{
  "n_layer": 15,
  "d_model": 160,
  "qk_norm": false,
  "attn_scale": 0.177,
  "tie_embeddings": false,
  "init_std_up": 0.0905,
  "init_std_down": 0.0,
  "optimizer": "muon_variant",
  "lr": 0.0113,
  "lr_mult_o": 4.0,
  "final_lr_fraction": 0.0,
  "seq_len": 512
}
MLP neurons of a small language model. Each row is named by its layer, matrix (down: output weights) and neuron, and shows model dimensions 0-159. Each number is 128 + 24 x the weight over its row's rms, rounded and kept within 0 to 255. Numbers have three digits each. A neuron's up and down rows have the sign that makes its largest values positive.
After each neuron's rows, "fires before" lists the tokens most often just after its 100 highest values on Wikipedia text that the model never trained on.

L3.down583:115100125140107125116145103146156085127156088119181134117138125126159077138122134122117148100131160136125142156109082107163157107129170114127172133069144119150096119126138142104108135134104113108118132131139135118126128073171121135097081149081141137081145110117125108097147146163148097128153120196100114063146107133157107111105149142123169139146164172123140118089150102144117152154116163143145131121122106164144114101102150116155131094127106146152113116120136139093113160118108149
fires before: "- "

L12.down265:119123082180099128158140141156169135104080182139140178102133102136095126132107112146108154134113115128156147129117108133158150085116159167145111126128139109149136097173123116156154116147146151103146113095118172164166132073118125140155134104157074161162099142133087135175177125111103154132112105087114087127141135120120116150138125121124156124096148104136141130089157115175148097117150122142124093099136115099142124169133132132119159160109117112122131104107124129094163130144124135
fires before: "0", "1", "2", "3", "4", "inn"

L2.down36:091134081111119128043069143104114141123121123114183119132098114141172132115108137128108104152142148148110137130134136112159120139141120108124148130121144160179116124139158122089158107115102131101090167154138131100133109131040130140148111129110104154104130117125090078134108118151130134135131133144109139125150118169126077138156097169107120178150104091101113165121095132129127160108125167147141100116100165146148128129130113136122115110115133115099088140156163103139128125113147102
fires before: "- ", "| ", "Tr"

L2.down7:123128111117139099103099093130126131124151156102078126105116126135116091147145079087100106106108153129117122152099099085131166136156119123106130145095096101137119108165155136112113116130107128144133111141117156112155126118086166126151146083148129148089161119157073124122143059141117125153159147169129113136127114146191084129118158113134087125141129131165092138099153130150135109163156113119155114153090113122118152145133097123151148105139188127138136109149135119171146102093167146
fires before: "==", "== ", "In ", "The ", "==="

L3.down116:124122143140158127160126104109115151140125164109126147111126157107118098151166093138170128106143128159167111125131122140118171129128135179132114119132173120108125130108144107130144139143095092103126167111134113079091104131098131075117145103097111113129155122138147125139074116166149139140116178127140145136154129112136094141079127170108126131123160135117107162148157073107162104126095122111143105144178114133166142126112091088070108186107125135140106144159101124124118103121074129
fires before: "/ ", "k", "try ", "try", "t ", "tri"

L9.down391:160164081128141059095132148177172107134158115129106117104102149080179128133157134116103135112155125121125109096106160132128113115156111108122140143132154132112135103154094142143150082171095111151090063152175116129123135124130150148142086125108109123089116110101080096167126130111134095107131140085121123151154125123156088191126131163149106133116127129108098117121123133129074129142142103097135093114142086147138107119155133101142127153135138110123132131128117132156111110100124127
fires before: "\n\n", "% "

L2.down215:100127093149110099128125127175154127135141089112126163113121190110174112122147148099167144146166136168094117139155094125132101139122151119098151130134101119119077147139132145137127109151127158090135143114098133144155098141127106113160138110117097119128155120150104112128132139158116112132140108124144127131177128139114116165084126130144146119095152150075102170144148079114130155143149104119139123134109085104128174115139077177134171123106165121145066156118095130167112096101126145
fires before: "0", "8", "6", "6 ", "7", "4"

L4.down481:103143068129139109129119120138140139129154135131146128117089151132145106141156079133116133152126174144117131111150106119134132119129100076098151122074088137161134086112155124117125116170097113115111126155116158103121121092093160126137139114114105153106173135146115105111139121091143118149165130141129120126193126127098058142121160125138076172182112114156104135080166159131122124158114136184163100146113102112110101127102115151136179129115151141144115142107139124135133144110156128
fires before: "==", "== ", "In ", "===", "The ", "| "

L12.down67:136115158133110084123123107157173102121116107134123131126110107101150135109136119161151142117103127125174129110143120111143115108146097164148149149144155134085140110148108163138100141114103100122108101177173081144128115155137198127099128121108117169138115144097039118172133182113114139107169092113130056151176142130124102172148133124124175138132138143135117151131112176123137112139129105145143141104132140171128144137098141105109152120136121113120145120146131122141098141112145143
fires before: "\n\n"

L3.down203:101129136139124148108116137130152128123113120120096108089143163136144157140117099143134162132165162104123125118077143123096148159101126116143141112091080084168102142130114093087140083116111166129110144139135170094132078150157127135110165130105099153119163160129141126139141125118163122123140081139139105139138167119115133169075128096148159129147153089112106133114108103174148169119120123109160133103152092125103179123148139144124142099141127153140135098101126192154124146130165163
fires before: "\n\n", "a ", "\"", "ian ", "e "

L12.down528:154098167117143116114125155152082108072111151134148137093116107121123150094125120158124096096136104111154160138154115099132124139137122195136116104119134145108114068109123141129171134118118148108122137156161137113110129131152124115096102089047112157134117090116202116112136109145116118157137150129132157132172146147097067114086127149121135126109109156094115132168127127146111150123155143115093102143161151153146136112165134150116153135142130150144133145151129107114114178149138107
fires before: "the ", "to ", "a ", "through ", "as ", "n "

L5.down32:154122118166119108083128133110127164129111125091112176117137133109110117133151109091159111114112093128129140131182120171106136099122119145154134118118112128115088092138144146105161108106136140137113109150154126171098145172137129103180129096160101146161087149152133140107122117076120138104137135137144124139164138123147136135106124150115126151151112130122121143165179137070091112162077164146089093146155140102160080167149122113127115175142156148141151121117137130100096122109076105
fires before: "ed ", "es ", "ing ", "o ", "i", "u"

L11.down509:139139138129115094135136185129132123128106110113121103132147125150130101101100145143078135132127121115117146101139115158138152116127133131111132095151121134119149000163141126166113155116109110106131146112113112129116145131124151136099139147089142116127102124133082152141143105123129141151123087134155121104132151139107097101140111125119151117116129105154151102126154134126105125153121131134109127115116124144130139116127130140156120121152113106160127098145112093135153106138148162
fires before: " ", "3", "201", "1", "9"

L2.down302:158075098128139115124118100177134142092084111079103137151137116121130136126139112098149083104104107104117160130124136124129132182113112141125149124088155124132133138142105108161148154130136147112137128155167113134107119125092127115143123140133112113103100136120093156065126090141123125111120110129095109134119170176084073158135110138146120110116187155140142140135129132122153185118097177131165141118141106091087157102101145136166137116173088173124110133109135126104113140129169121
fires before: "\n\n", "\n", "-"

L3.down78:123091134126097122097165107094128127164172123088117129134122100101144128122146145066122114170084124171163113106166116112109122110102149140129139155149130113109134136114120105151106150165147162125123133100115153150103108151118115118123147127110099147129173108124099146115164148155129091120135145073130133107142135134103124103103148103078145185149180136101121107152119092145143141126112108137150129113195105165099147094091084123111102062162136124121116092121120138126110133125111131
fires before: "a ", "a", "an", "an ", "ian "

L5.down580:133132081127125093115103151138143157147135119154135153131120141121113078109147162102135120100171130150136155071080138091103116101116095096131119150119125141130109156129217120138143090133147096130162173100132167088110133141108104076120095145136122126122122134162160134115171119136145112085108114150131127130112132141143073103135124167111155146115142108114124145130104143149149156140146132118148115132124099131089114134142131118149142156138125135119070174072160153115132084139118154
fires before: "| ", "- ", "|---|---|---|---"

L2.down444:085168091137103083129147096137114162159110132169083096131124105144122133058129094099130079113139121096137149126148137117120132095121112132102126175123146141139122083104145119114129138134085112118146162169136175090151102102100135138170166106128120144128157105125103109121084116141123142127147126138119169100134120110098116157104151131111094142169168128151100139114170104125167136128126121137149123179105119137134147131122133135109131083121149072082121126172124141161132102124114123
fires before: "The ", "- ", "In ", "===", "B", "=== "

L2.down577:097100154148108110144132109151134135132103132133159163112077100114148120137147139096117131177132165116106106124087105105135149127126066089157143129081147123097133167110158120126109091170126151143131114128136157085101088129105156116093187132113134140127169135160089128133142108146136130182127123144139086178172117171062116126140140113101124155104158125138083139100106126129146120157150100130151138124142117141129154135076133127120134139125123142163105121074134147118111132136122133
fires before: "- ", "| ", "tic "

L2.down117:101147122109140141135146117108151144117176151104128126118105148089154133120128121121124110113118159094137126133100145152086160096123114115087131164082146127112121129097124163141150116136135114081127157112106146138118083099148122143146087068145133044116136081126118163129196120117132134136141096133151111120180107178102094152141124135113108135138176127100116101118138068098097119141137124098102116121111108081134111127116150108114113119149142116177109150147120148152104099128123129
fires before: "n", "- ", "m", "mp", "("

L8.down213:139128127150150136119109103185105190170115136136112137138117129106101204113180122132086119147087113136130099090123114130145145097114155111111129123132104129115120108136117167099139136127100114157146148110178154118104131135138122120122119132138155171052151130091131111141127140137135146116156111121106084087127122136103106130086124137093121160113113101133149132116127123150089120099144127123167158178152067122162112127110152160103124114162133161112129099134105148115123119154091094
fires before: "a ", "a", "an", "an ", "es"

L5.down611:102108067141142119146115138143151128131113107147129122115119130141094084130096090106105126153119155131167127126170148093069131084178106087133134122105116117159074121147155144142148130128142139108093173158105124105106166167079139119137125138099123132134136129138107125090095115104138129119140139136137066123163121128087098145129115122120113208143135132150110122091143162127159122154115133177159106130124132151103153128097158136159141119119168141133140112086123168121133134089131131
fires before: "\n\n", "\n", "The "

L4.down39:146114105169147094119131120125151113099113134121108159170151127097134124136117124156107128123159104137112089118146114155154114086150144098099159132067126095099161110130147134136129126125170135153111116135137145102140123168204147123115154140169106144133134198147155126109134099143113136135173110140150110109135142081157141128122116157156147117126132116137120105110110151155128094061108158161148177118161088113138171185131144151159130128152133158091131117133120154109130152115131139
fires before: ", ", "on ", "tion ", "ue", ".", "f "

L3.down261:119146113174113116129123138144121102149181098119098068146111119132109096120125128133121143096141097106143125139183098135147099109145064118113104117108129129125107102108122081175120147112127066130141112138153138105139125125145120115110133158099098081160152130164125109127117134153092119080156146189148134087174129158151101102095104107104121130130125140111109135124078132091125160135114160133144107133117132097108176126135133128159138114199150127146155112117108127147128132117133100
fires before: "\n", "\n\n", "\" ", "\n  ", "Histor", "C"

L4.down9:081116135166116135115114116102135130086162111091100117125133112122119121161153103106122111099143150116183119101130130125119137149159120099165168166128175100084103122152137085125112123121132122141120143136134158161114107148078142107142110109133130127090083097122095116126101131129105163100120115068100100126168141134127153133090117108171105147103173114113111185120154164126126141111099154120156100128102091115121141131129116133167093125105138134089146074111131152173102102124127143
fires before: "\n\n"

L5.down200:111096113136106153104120086149114136136161105125133143109102138139136148154129106097155156181146157182124142137106139132136139091134092106087147107088114128141148129128172148078124121175090125090105130144150148118126110133130108130138111083105112160112157130106142127132166123126129134133150126118120111132175113176084062135101138160129114208128158124112126163088155115133138101125125160126125133140123087126085119118088093174121161122185130132125109123116142136127121165126126145
fires before: "| ", "- ", "=="

L5.down112:144128164107099147135182084122094148134132106135089111136113109102122139096134078102133155147131131160130164173115118111133133132091141143132123132092096132126130140139138109135132093113132152148142113145116161114121126100151150135136134078109104098128149115133069112110119157082105108136130136147093121149115106128141155136117087153100091137150151119125080062077092113173138127115106126121140108141165073116155121161128112119125107139099121128155083088187112140106154142091116148
fires before: "ess", "essional ", "ten ", "tw", "fic", "t "

L9.down239:120137156087099067106133075141123118099096120118098115110163114149084126128123138138148119140109134168126170132117115117104134144123100145095097117116111137156111085090128128097171117168090134133152157119135137113136129115096121117152171109090140088125091129140122133122080152119080157147091166146116134096144142165086134131082123160171122139136128160138163143116171151124145102104129099120098127129094102184102101142142098125100131082153129101136110174125130142128135143134127123
fires before: "to "

L9.down273:118119127149133090137137141141113134095117114107105144111107132122137095116072156161159110121124131081147124132173108099095102099123174155107118179060125149144134127146070159144123112144105142161104127131155159122137169106131149119152133113118105173123176135119143148116152117114109134098142097114140102143110062071187083118133128146096089112167100116112130134129134128132133137112151145161122133114141104112092161146144148121163140150151166157112119121128135138086132114100111123
fires before: ". ", ", ", ".", "ed ", "ed", "al"

L9.down639:140143139124132112085143119133140106183122100073156141104146111130138139173075174117087106185139171162123149091125148167116126099101146131141137133133145106101117082114159128086131108122098206127106111152153136092160108101137192154146123128125139138085095115143130134094169127140127118106128132139107110161148118122100134117108079096148127095146128150131081130141138142108135132121153132154139135133136176135145111116118142136115114114125132114120180140106168122132120089118118113
fires before: "\n\n", "in", "or", "in "

L2.down332:195146096084090171131120132137117086080136094108150129097144143117117154166118048088142127179110107128132105094095138106135143131138105102116129121085144129146097152110132080148126142111080130146152100140159157120115104115165114134165138115120077112100082157158139118093125108120159116120120104134131136154161146134160116175145146133129136137102124139140110115128133122116136125073117122181147135138116121128161122125101145133156120146149137074135141135103143113130118117129161158
fires before: "\n\n", "m", ",", "\""

L12.down427:135107114122127123121145109134146123126130144171135071112133122123062126114105144098138140127128156124110130096122132122146146109108187107134131158153168135121131130174147107140152130099107107180122173114147111123105094130130119123148132189147150120110101115115104141090113139101140087172148116166113123123093105126139150130126107106124180124139112122118103160090145084172108140164128121130184084149136086136133067132148114149114138102130095139126146149102153147126101064163114124
fires before: "an ", "an", "a ", "t", "ble "

L2.down166:144120139156116096126098092128122143108116115082124153105133134180108135145127126172138120121129127110119135094141149137109109123149128111111151157159132111127146152099118123142146120136154152152107117156099137117143140158154145134131148158113082156099099133163093108138090130144153127122118115106143110142128211147107125133120125138133111119140142098123095152130144140114157146062093103156136178116085109121098144115088126156172116115203145178136117139110151134206109105110151106
fires before: "\n\n"

L4.down144:125158116130130144156133176126139119140145118166118112118132078099138138131128140129148162082136106106119074119149105116101121158113149138131174101089116134118100090141062138135120107162118142128093146142144135127134149134135105142141122138134109130092158079119094078133190146140148121149077087128133112110131121123135158110157103165137091105142160122130108168163114139116122108161108138115126066159153140153135130140128108166148185146144160131086133093155132123133101117165098152
fires before: "of ", "in ", "is ", "ol"

L11.down613:180103133082151098124111134139126180129117123137145164106153167174118123150124178111122108156123122110153133138117151152096158134061087155124102112104082131125091178148142094128128146143139161131116095131118140164130099133106163158135149131137157127162108108143132161105156121124107122123146113089140109125111148133091171111122151100160129143126124117112145108111127118175050146120138103102108121128128116116139170138111130098127100068149140137119104135119138131140089110173135154
fires before: "ian ", "an ", "a", "ish ", "re ", "a "

L4.down141:126135053155100127106108078132117176130130136143104140122161132124148145114086134088126107121162117127135172130101105092138131086131107091142130110088110124119173096176151122131107129127132108150108129127163158089091127151107150159111104116118115153096160157137113110120143130126116096138111084160133149142137122139111063116105138134119109151149153099142101152107095120148182110145129123120101130158176098128107114153106135119133114117143136139154121125101133140113107077118135206
fires before: "==", "===", "== ", "In ", "The "

L3.down467:154135100155118132079105139140115105103124149165120170121175165122131146161134117086207108123131130161125107139095104133151109137095121151126112137158139146123112133100113140115099103132120108102134102144118178144147166126133108125120115160083164144206114128153094131161124118124108120162114127104161120139134138143115102066118137136133130102119147153123148131099151163092126110102151136147128118139101148119094112187127125102136114126146125166177119097084116186108127139130151130
fires before: "\n", "- ", "\n\n", " ", "| "

L2.down82:161132164130130128130142114125165141133145149092113141141129144143136136110128120100133144109151158146131177137111137119130140121101191172142168175094146088139146071132130116149132127148114099110168119120123081118150069142077134116163117115133163132125115141170096130146126109124138134136139149152120144092174103138122120110132141204137112129102117179095116132137175122110153160113131091099141079153117132116152133117133112125087108153146111115138137165074101123150137097129109093
fires before: "4", "2", "1", "3", "5", "0"

L3.down88:121157127158067103095077114122152108076151106152114104124137119166143081143113141125130130141154156181105144137119085109127137135102125149113112122126103121119132078140144111145071154125121133139110143119132123132134111136185133104120134125105122125143158098120129165134080130165139127087090112103121094126096126114151135110134155140135114083176119129089113121067125105121162100133167148128162151116144136062132136176135157154104091107132163151152112126113130142154136135165121130
fires before: "bed ", "p", "ing ", "b", "ers ", "s "

L2.down446:072144102131115126159129131115124171171128132112145104089124113118152123097113100126155151127141124170145127138174150116101105138153094112064161148084115111099115101155091102125134115155110162092120128166160113090113141130101145114090128095133152151132150125127135140126147071114160087077142149150115118126118107133082104107101113147162090175108133081159135153121161126104125105142077097142134096149130114109139129134106150145133130097119125101162112136113112154165103141123120144
fires before: "- ", "The ", "===", "In ", "B"

L12.down332:139123132115083106147061159148120134101097110101112113126097127134139127140102129111127166105179164129146114165165095110123149145128163121111142095140093127108124083101129147141166146141131142105158140149092138147164116094130150113130083166098113128098144128172120122098150075120107121135130140129127189168122104109116040139100106136153118130149136130124166146114158120120120140176105110134115130154140139182112131110139105141148125132175116132124117118117147175152112107118117138
fires before: "201", "200", "202", "199"

L12.down401:108115102125142138140137103107132134140166136173139137169141122149093139134141141151161142123113161141122120136115122143146155096095098106118145122109134108141099130106164139107121125105077139112164129084128095112099082135044116133130106119137134155135152135076079126137083117154124137111147184134120099142160108151121108119131151106116106136120136163097110107089130147106132137168146170119179111082103080125136110163095152147134144102107114164088130144083147125143128121174119114
fires before: "a ", "a", "an "

L2.down74:118128116151141154125122127126127139144117085076148132115136138142168125134137101131089140100137137169108098091171108115148125090135092119090142146128104100162131094097097154117095132133113117154155138113118139129097130116128150133119145085097141147111139110117135082171104088122111125123141122124122150166185139137117086164111113091133132145161118170140098145096133140128137158132073100184108086100146116141144145156118051095127164104120121144121116125145145140128098108107082089
fires before: "201", "200", "202", "199", "198"

L4.down317:134155110112126121157113103083105157088134129111145097116122085126167091154154133137082096136133144157173136111183103131122143180115142168124111130140132123141119126131137104147098122071127137092142102116155137106121097131137124127143133189129113122096097139099111110160134128158141165120113116151097121135145117174124152114106161129112045116148124095122120119106121140136142167151143110143126163138137161120151074124121171187149146134125140106157127112122086111147102146137098158
fires before: "bed ", "ility ", "p", "b", "or", "er"

L8.down416:106125081132102148117118126139145163122080138116120123165145117115182106154154167170103158127119114119144159183083147129126160164104115122093118144087144124153157133130110125109133119132151120144116113092089172095089106133094158122105094129144147148091109157144114085119106154133146120133140112141131117139134151103135104148176105090143158182155130121157144137133158124141123098117115104142162133101146128157146112120112106117152146096187181128114093162089147104155131116156132135
fires before: "\n", ": ", ", ", "ed"

L2.down482:096136085114117104104129118151106160157089118061153140111146155126145143100130117120115139115125133131152170137153174111150105108133110133142150127123114142126095118121169090123139102159141179107134115158127101134155152129121099150138113093175153162112081150105141087135097085144146092136133109136124134126159109125101084180180170110124090135125130139192118128129156135143154156128133160132166094111147138161159095114142103130137096116086142101106130140143130095138124130098100138
fires before: "\n\n", "- ", "| ", "The ", "In ", "D"

L8.down92:115140131169128090140147151161151111138124114074140136138140126133146105088124105112140148144161136145142100131096103174109149135122103128136120151048092137127070133139143137133131124142091100153141134136110194135149132107146132176131164129114093110132131135126090152123168124089133138113146121097120110091085162150156076090098121145105104139129158139129107142125128087128100128153140129122120135112160117153103087128106144113128130097098107111077081175103113129103154118096118143
fires before: "- ", "| "

L12.down550:137110119170099118121143105106148118109114147084127134145112144121075125110121119113156098134177091110148136155092159151123162129114153182164151142150132153151134101146141114122117092142120150175152112133161147113120139076155117124133150123079132144142150109122113129126135121103137123156129102148137128128126070142135166126090147134104122122139134116106124151144211154133135143119144130136175090092132170191137131092181136149118119099137152138103126125118155174089105124098112099
fires before: "o ", "o", "es", "es ", "ew "

L2.down150:103091121131112165153176163143190120148132132115084131124149114116158101134163172142176125144126137149115115107136123160145124101118115143156115098120118128175130161143108142128151086118120140136128157111126121146133124144094132161157143078167120107105097128150082079088139140142129110148170180160159100128120109106144136138117140140089131136142144128129137142125112098075131117125177129109118084102132155103086091108080091156155146126115125118085130124133154151120158124127094108
fires before: "of ", "be", "om ", "f", "ber", "d"

L8.down270:118129100127117116095122111113135074111163137176130120164139121095142092152138137113086181156105138131099124120115124073123163149073161156099155107137095135132161105122091087087141097141139180112157118114130127112126116110149148148123135127135085115101158128115098108104087186105126120086144103110136081129135080107147119167119117128097081126143172157133133111117104116144104079095138146108137106161119113123129160131117134177138133112146150127116134121094140137107140144124121147
fires before: ", ", ". ", ".", "\n"

L11.down276:089109128139134160142097119146110110125128106119177159149142108099120113155120099122173127140154171134120088118156103139145133122077128122083103143138103090072072146140126112098140147110116128133144152118114152123143097131132118128158137106137089127124098137156134112136115164146142119125128151127110136133162136116104067133096123170107095118128091113184145095139089131170148126146143091144095113114080138125118171176148133125129102112108162133077079132098148110137141136167128164
fires before: "of ", "is ", "in ", "for ", "that ", "with "

L12.down305:129111150141135112115115143108096153102120144153144112120129096131110168118093153161137151139075163116096132159099130147158144090094141209103090112158115160089112156143117090105169126077123127153125157130175139097140134136136153161172111149155140154129134129068124148133119154101103115102163145119116103123105116127115137133116130079130130149120167131102101129149129140133137140140110152096148131148125102069149115134126177164118123105145101136099135172087153103134128098131140123
fires before: "a ", "as ", "a", "an ", "as"

L4.down444:126114119136134117112133172132123038134132138083074161160131167133140095144150139105177146162184114176127124128132127116098137168132155150107131180128090103130126125134096152101137131136165100134145157148132173134149128144110167145129122110093139123134165128124109107107130105150144129118151138118138149106146167141127090135098133148132176101140166128098128153144168112096150132111150121129151128137107144105123163121144071140132180142112165143147106144100141117159124089130112153
fires before: "4", "2", "5", "6 ", "1 ", "0"

L4.down374:136145181127117159130150127142116124113144124153119114113071113087169163118152121096121126136141147125144132124174152101082113162136148139078144129087086119089132099125125098157112092132129162157129119113123179108101106131137156148150088140129135134135161157152119124112140115069131150157150099121134109105175136140097143170143115103132145120091121083095094123082099139136152115117145097121145125100148093109102122167079109136131144117115100113120154097117094178111093120136129128
fires before: "\n", "ess", "essional ", "ten ", "tw", "\n\n"

L8.down322:094130079147091151120127080167091098122103173120150138097125141079129146110168131107110098121138124116129126095127080143145125135102083108122114202074118140152096130187126107118140148132128081147131094134142175133150143110147135101107145135074136146133117161149077136135121137151145149112114132135179106161159134165141082126098118146147106142117146142111106137088102103089128143125137123139139097137136124100112154154124109150146105149141133120139093112148128112129124126117108170
fires before: "the ", "\n", "\n\n", "it ", "that "

L12.down178:114104183130170176155102103142142145146132145143142101111156130105149111153140110130140125141166113111138112093114116135096139116124139153101123165150111152095132124101141112140140139113094108141104139126160123153123090095141108116152126168182136141166142085125160158116159131097148137102133142117093130105116095099147091102157096081150120070118128129154143130135095115163151141150143129146111151145089120106110138135145158126156125110162179147110133090163158201122146126130114180
fires before: "y ", "ed ", "y", "en", "el", "ig"

L2.down475:119163160123127133170142130075151107108092110107204121105161135101134109140140139139144133155100118086131155152145167169140160129118119113118135182072144155082136115129138132159143123110130154097135119125122145144134084130180108098138127097127134117095102136117106170132135095130164151101131129140122130124116119150148099110144124130137145179135155148154168108102174148122091109107116134125095067100121136089126151103128100137137146096154168162135146179148135130145121126139148113
fires before: "- ", ", ", "/ ", ": "

L8.down238:116098155151120136164136127150125136109144121122119167150108125090142123159074138168145138157109098095122150088170145134164122106135136096086180134146120144137109090132120149144120070158154122153107158141124173126123147105135099077126122186089130180138142107097172182105096129145145155123170088145137121126138092059142095150152099124117164114105116111137118150123110115137137111099139140131143133105086121121110138153142111129135164108125148151153120100139133116132148151119117133
fires before: ", ", "==", ". ", "\n", ": ", "."

L4.down57:158123115106141131097112163133134158125154094114100148074173132152146107117108105130197114133086136161124109114157125127104130103128131148092114119129116081111133137132123128094112097109092184116128155105167173114144079096103103131135189131134146167122136104135143154137113166178144131160129136086144130144109136096107148081126092135108156115154160161095145137138149104138123149119126124131146133144190119111144131150116137109085114118154111117122109132110114124119147158179157147
fires before: "ian ", "a ", "atic ", "a", "ip", "er "

L2.down637:115131124162160131090082102155088112129143101135140126107113114129118105123125116080109187128136124152142119157154164099137096132142185124151142141117113113136133103111118119127107149099118169151163174120142110148194163114136153093126141123122141143108143119124078102134129086093146115133151137116146130149139198079137109131116138114100128166082170131119114075157134082128142139128164123141130158175121142145086132133088115111139164146139149118143127146111139142128093128131168108
fires before: "200", "201", "202", "the ", "it ", "199"

L3.down89:111133100124105131090081117108111135146141135097170122121132152157116126173147122097159111089140159151134139130166127123113112165135091135149107067144155104143114117132134090111140124123160147121144087160143140117130164131115187129127101115178103143122080132155125121109089155159100079117129103120142092125149151161114104140156141104159123081138142147121141176102159136141157148074106135112159143115106107088131137126076105153164122114134097150103117111140151144156129149165116141
fires before: "\n\n"

L8.down587:122103133172128150155118136109135149088122099167144131105119117121091129161113167143082141129113098130111111099123168105114126102139130153140129154086124101167139075124147101118113148106097086120144134143094143103116112139132131137193089117184162134086145161144113103093079157119140129084164145141120119143135136131153073109133086125125082124149098152094140123100097100149146129136131159114149125139120106134149150172108134123106122077104116143115148140115093092127127093146144120
fires before: "\n", "\n\n", ";"

L2.down534:108147145121133130087149182113139109170122090162059100116145117119143137109141132140165125167137131129127131134127107150101085144104109106130135127124122132133127152092087158107126139120135160107142140140123107143115076116163143117120073105110101106111107147114103097147115185138117094126102115149129127113153136092114155139073142143154106143120115134129089142066104125105135089125083092116144108103121121108159122156050127170124135157112137094115135119114133130082104094126129150
fires before: "ten ", "out ", "d", "be", "ess", "tw"

L4.down128:116104105132118165155149111130154095145074114139128136103126157100120087164134127121125124112140167127168132144139185099126093104144121113167156123107098119160134113096143109087102097109141098104113172064131128157091144156148127088158143109168108144098138088098093126164178129111115106128113128155137114153125080130114111116101157129113117124113170141149117143090150102119165147144115106121123109121090136111100168144123162142183161145126135122135103117142084124135142136140117158
fires before: "\n", "/ ", "\n\n", "es"

L3.down617:092121123129099141091109143115089199105152150103215155174133130115102106101120127105142154109123077133123134138157110134107140106119086137113140143151156132105138075131133146108109092128109123109171163150112135115095125142086149125109130109127137134125153124136113116134187129119150161149134138108110107158119121135115074132159088145114104145159174168115136128127097107139140108133151116151123098146155143154111136114134145087127142151110163137141148165098160134129120076165131150
fires before: "| ", "(", "L"

L5.down578:091118091122159120154131136133157135096153094142153128133071147047090124121123134110138137117124128103077124093125145092134118089106151116149145106093121113129123112136159097150144115152110110128129149126148122130124165130156123126154155102101149147119153114118094104111137137117117122089107147145173080167139106103121096135118110101126117150108126153117145130114150125140195143126132108072119081153129103138165163167134174168161114122124136129132083122124086161123141161130089153
fires before: "\n", "\n\n", ", ", "\" "

L12.down229:135143138129143177129080152136131082117111089120136154135153134136171121111133107114131107128109153113149129117140144130119159143149133160117132134053127102085117131152099105104128132156167121114116088153133144114080117158129122145154102121133155131143135166120140148151153136140175118094084111123140105127148108101129035156141124128131119133166136098082119128115139172146142096130143166138164100139115097133069122155147091126128172143144124118094112107101154146139157112175139127
fires before: "of ", "in ", "and ", "with ", "to ", "is "

L11.down197:128098132138122178098140132160120145126144128118123141109185144084134140184163128131129118105102141165094116123126064096154118121115117057135153130115117118097159146140139106156131097119109122146125132128098152111134129119173116144147083182145140130124097062146131158088155114121111150133111101140131120120125113087116156126151144134139136109156134134118161149161125108126103112146153141137112144135145117155113150145152141159154125144101121148127170148214129132124114184106163111
fires before: "y ", "ement ", "y", "ies", "e "

L12.down66:155136107146154111135136103150090119177131150169147099143122129095144151175138107131126135108094143138084105119106124127117133158126136131138139174164115145137117146182120146107109113106123086132119133101162132128108138104080142196126126123122121054128119157118091120112149110141106114080122113131151112083123158131117142076140146155145144172132133092149115124144136137160091137165128082146143081114127143162094116081155104129134167131121128130083133137125116080103117100144130141
fires before: "ed ", "ing ", "s ", "ed", "ated "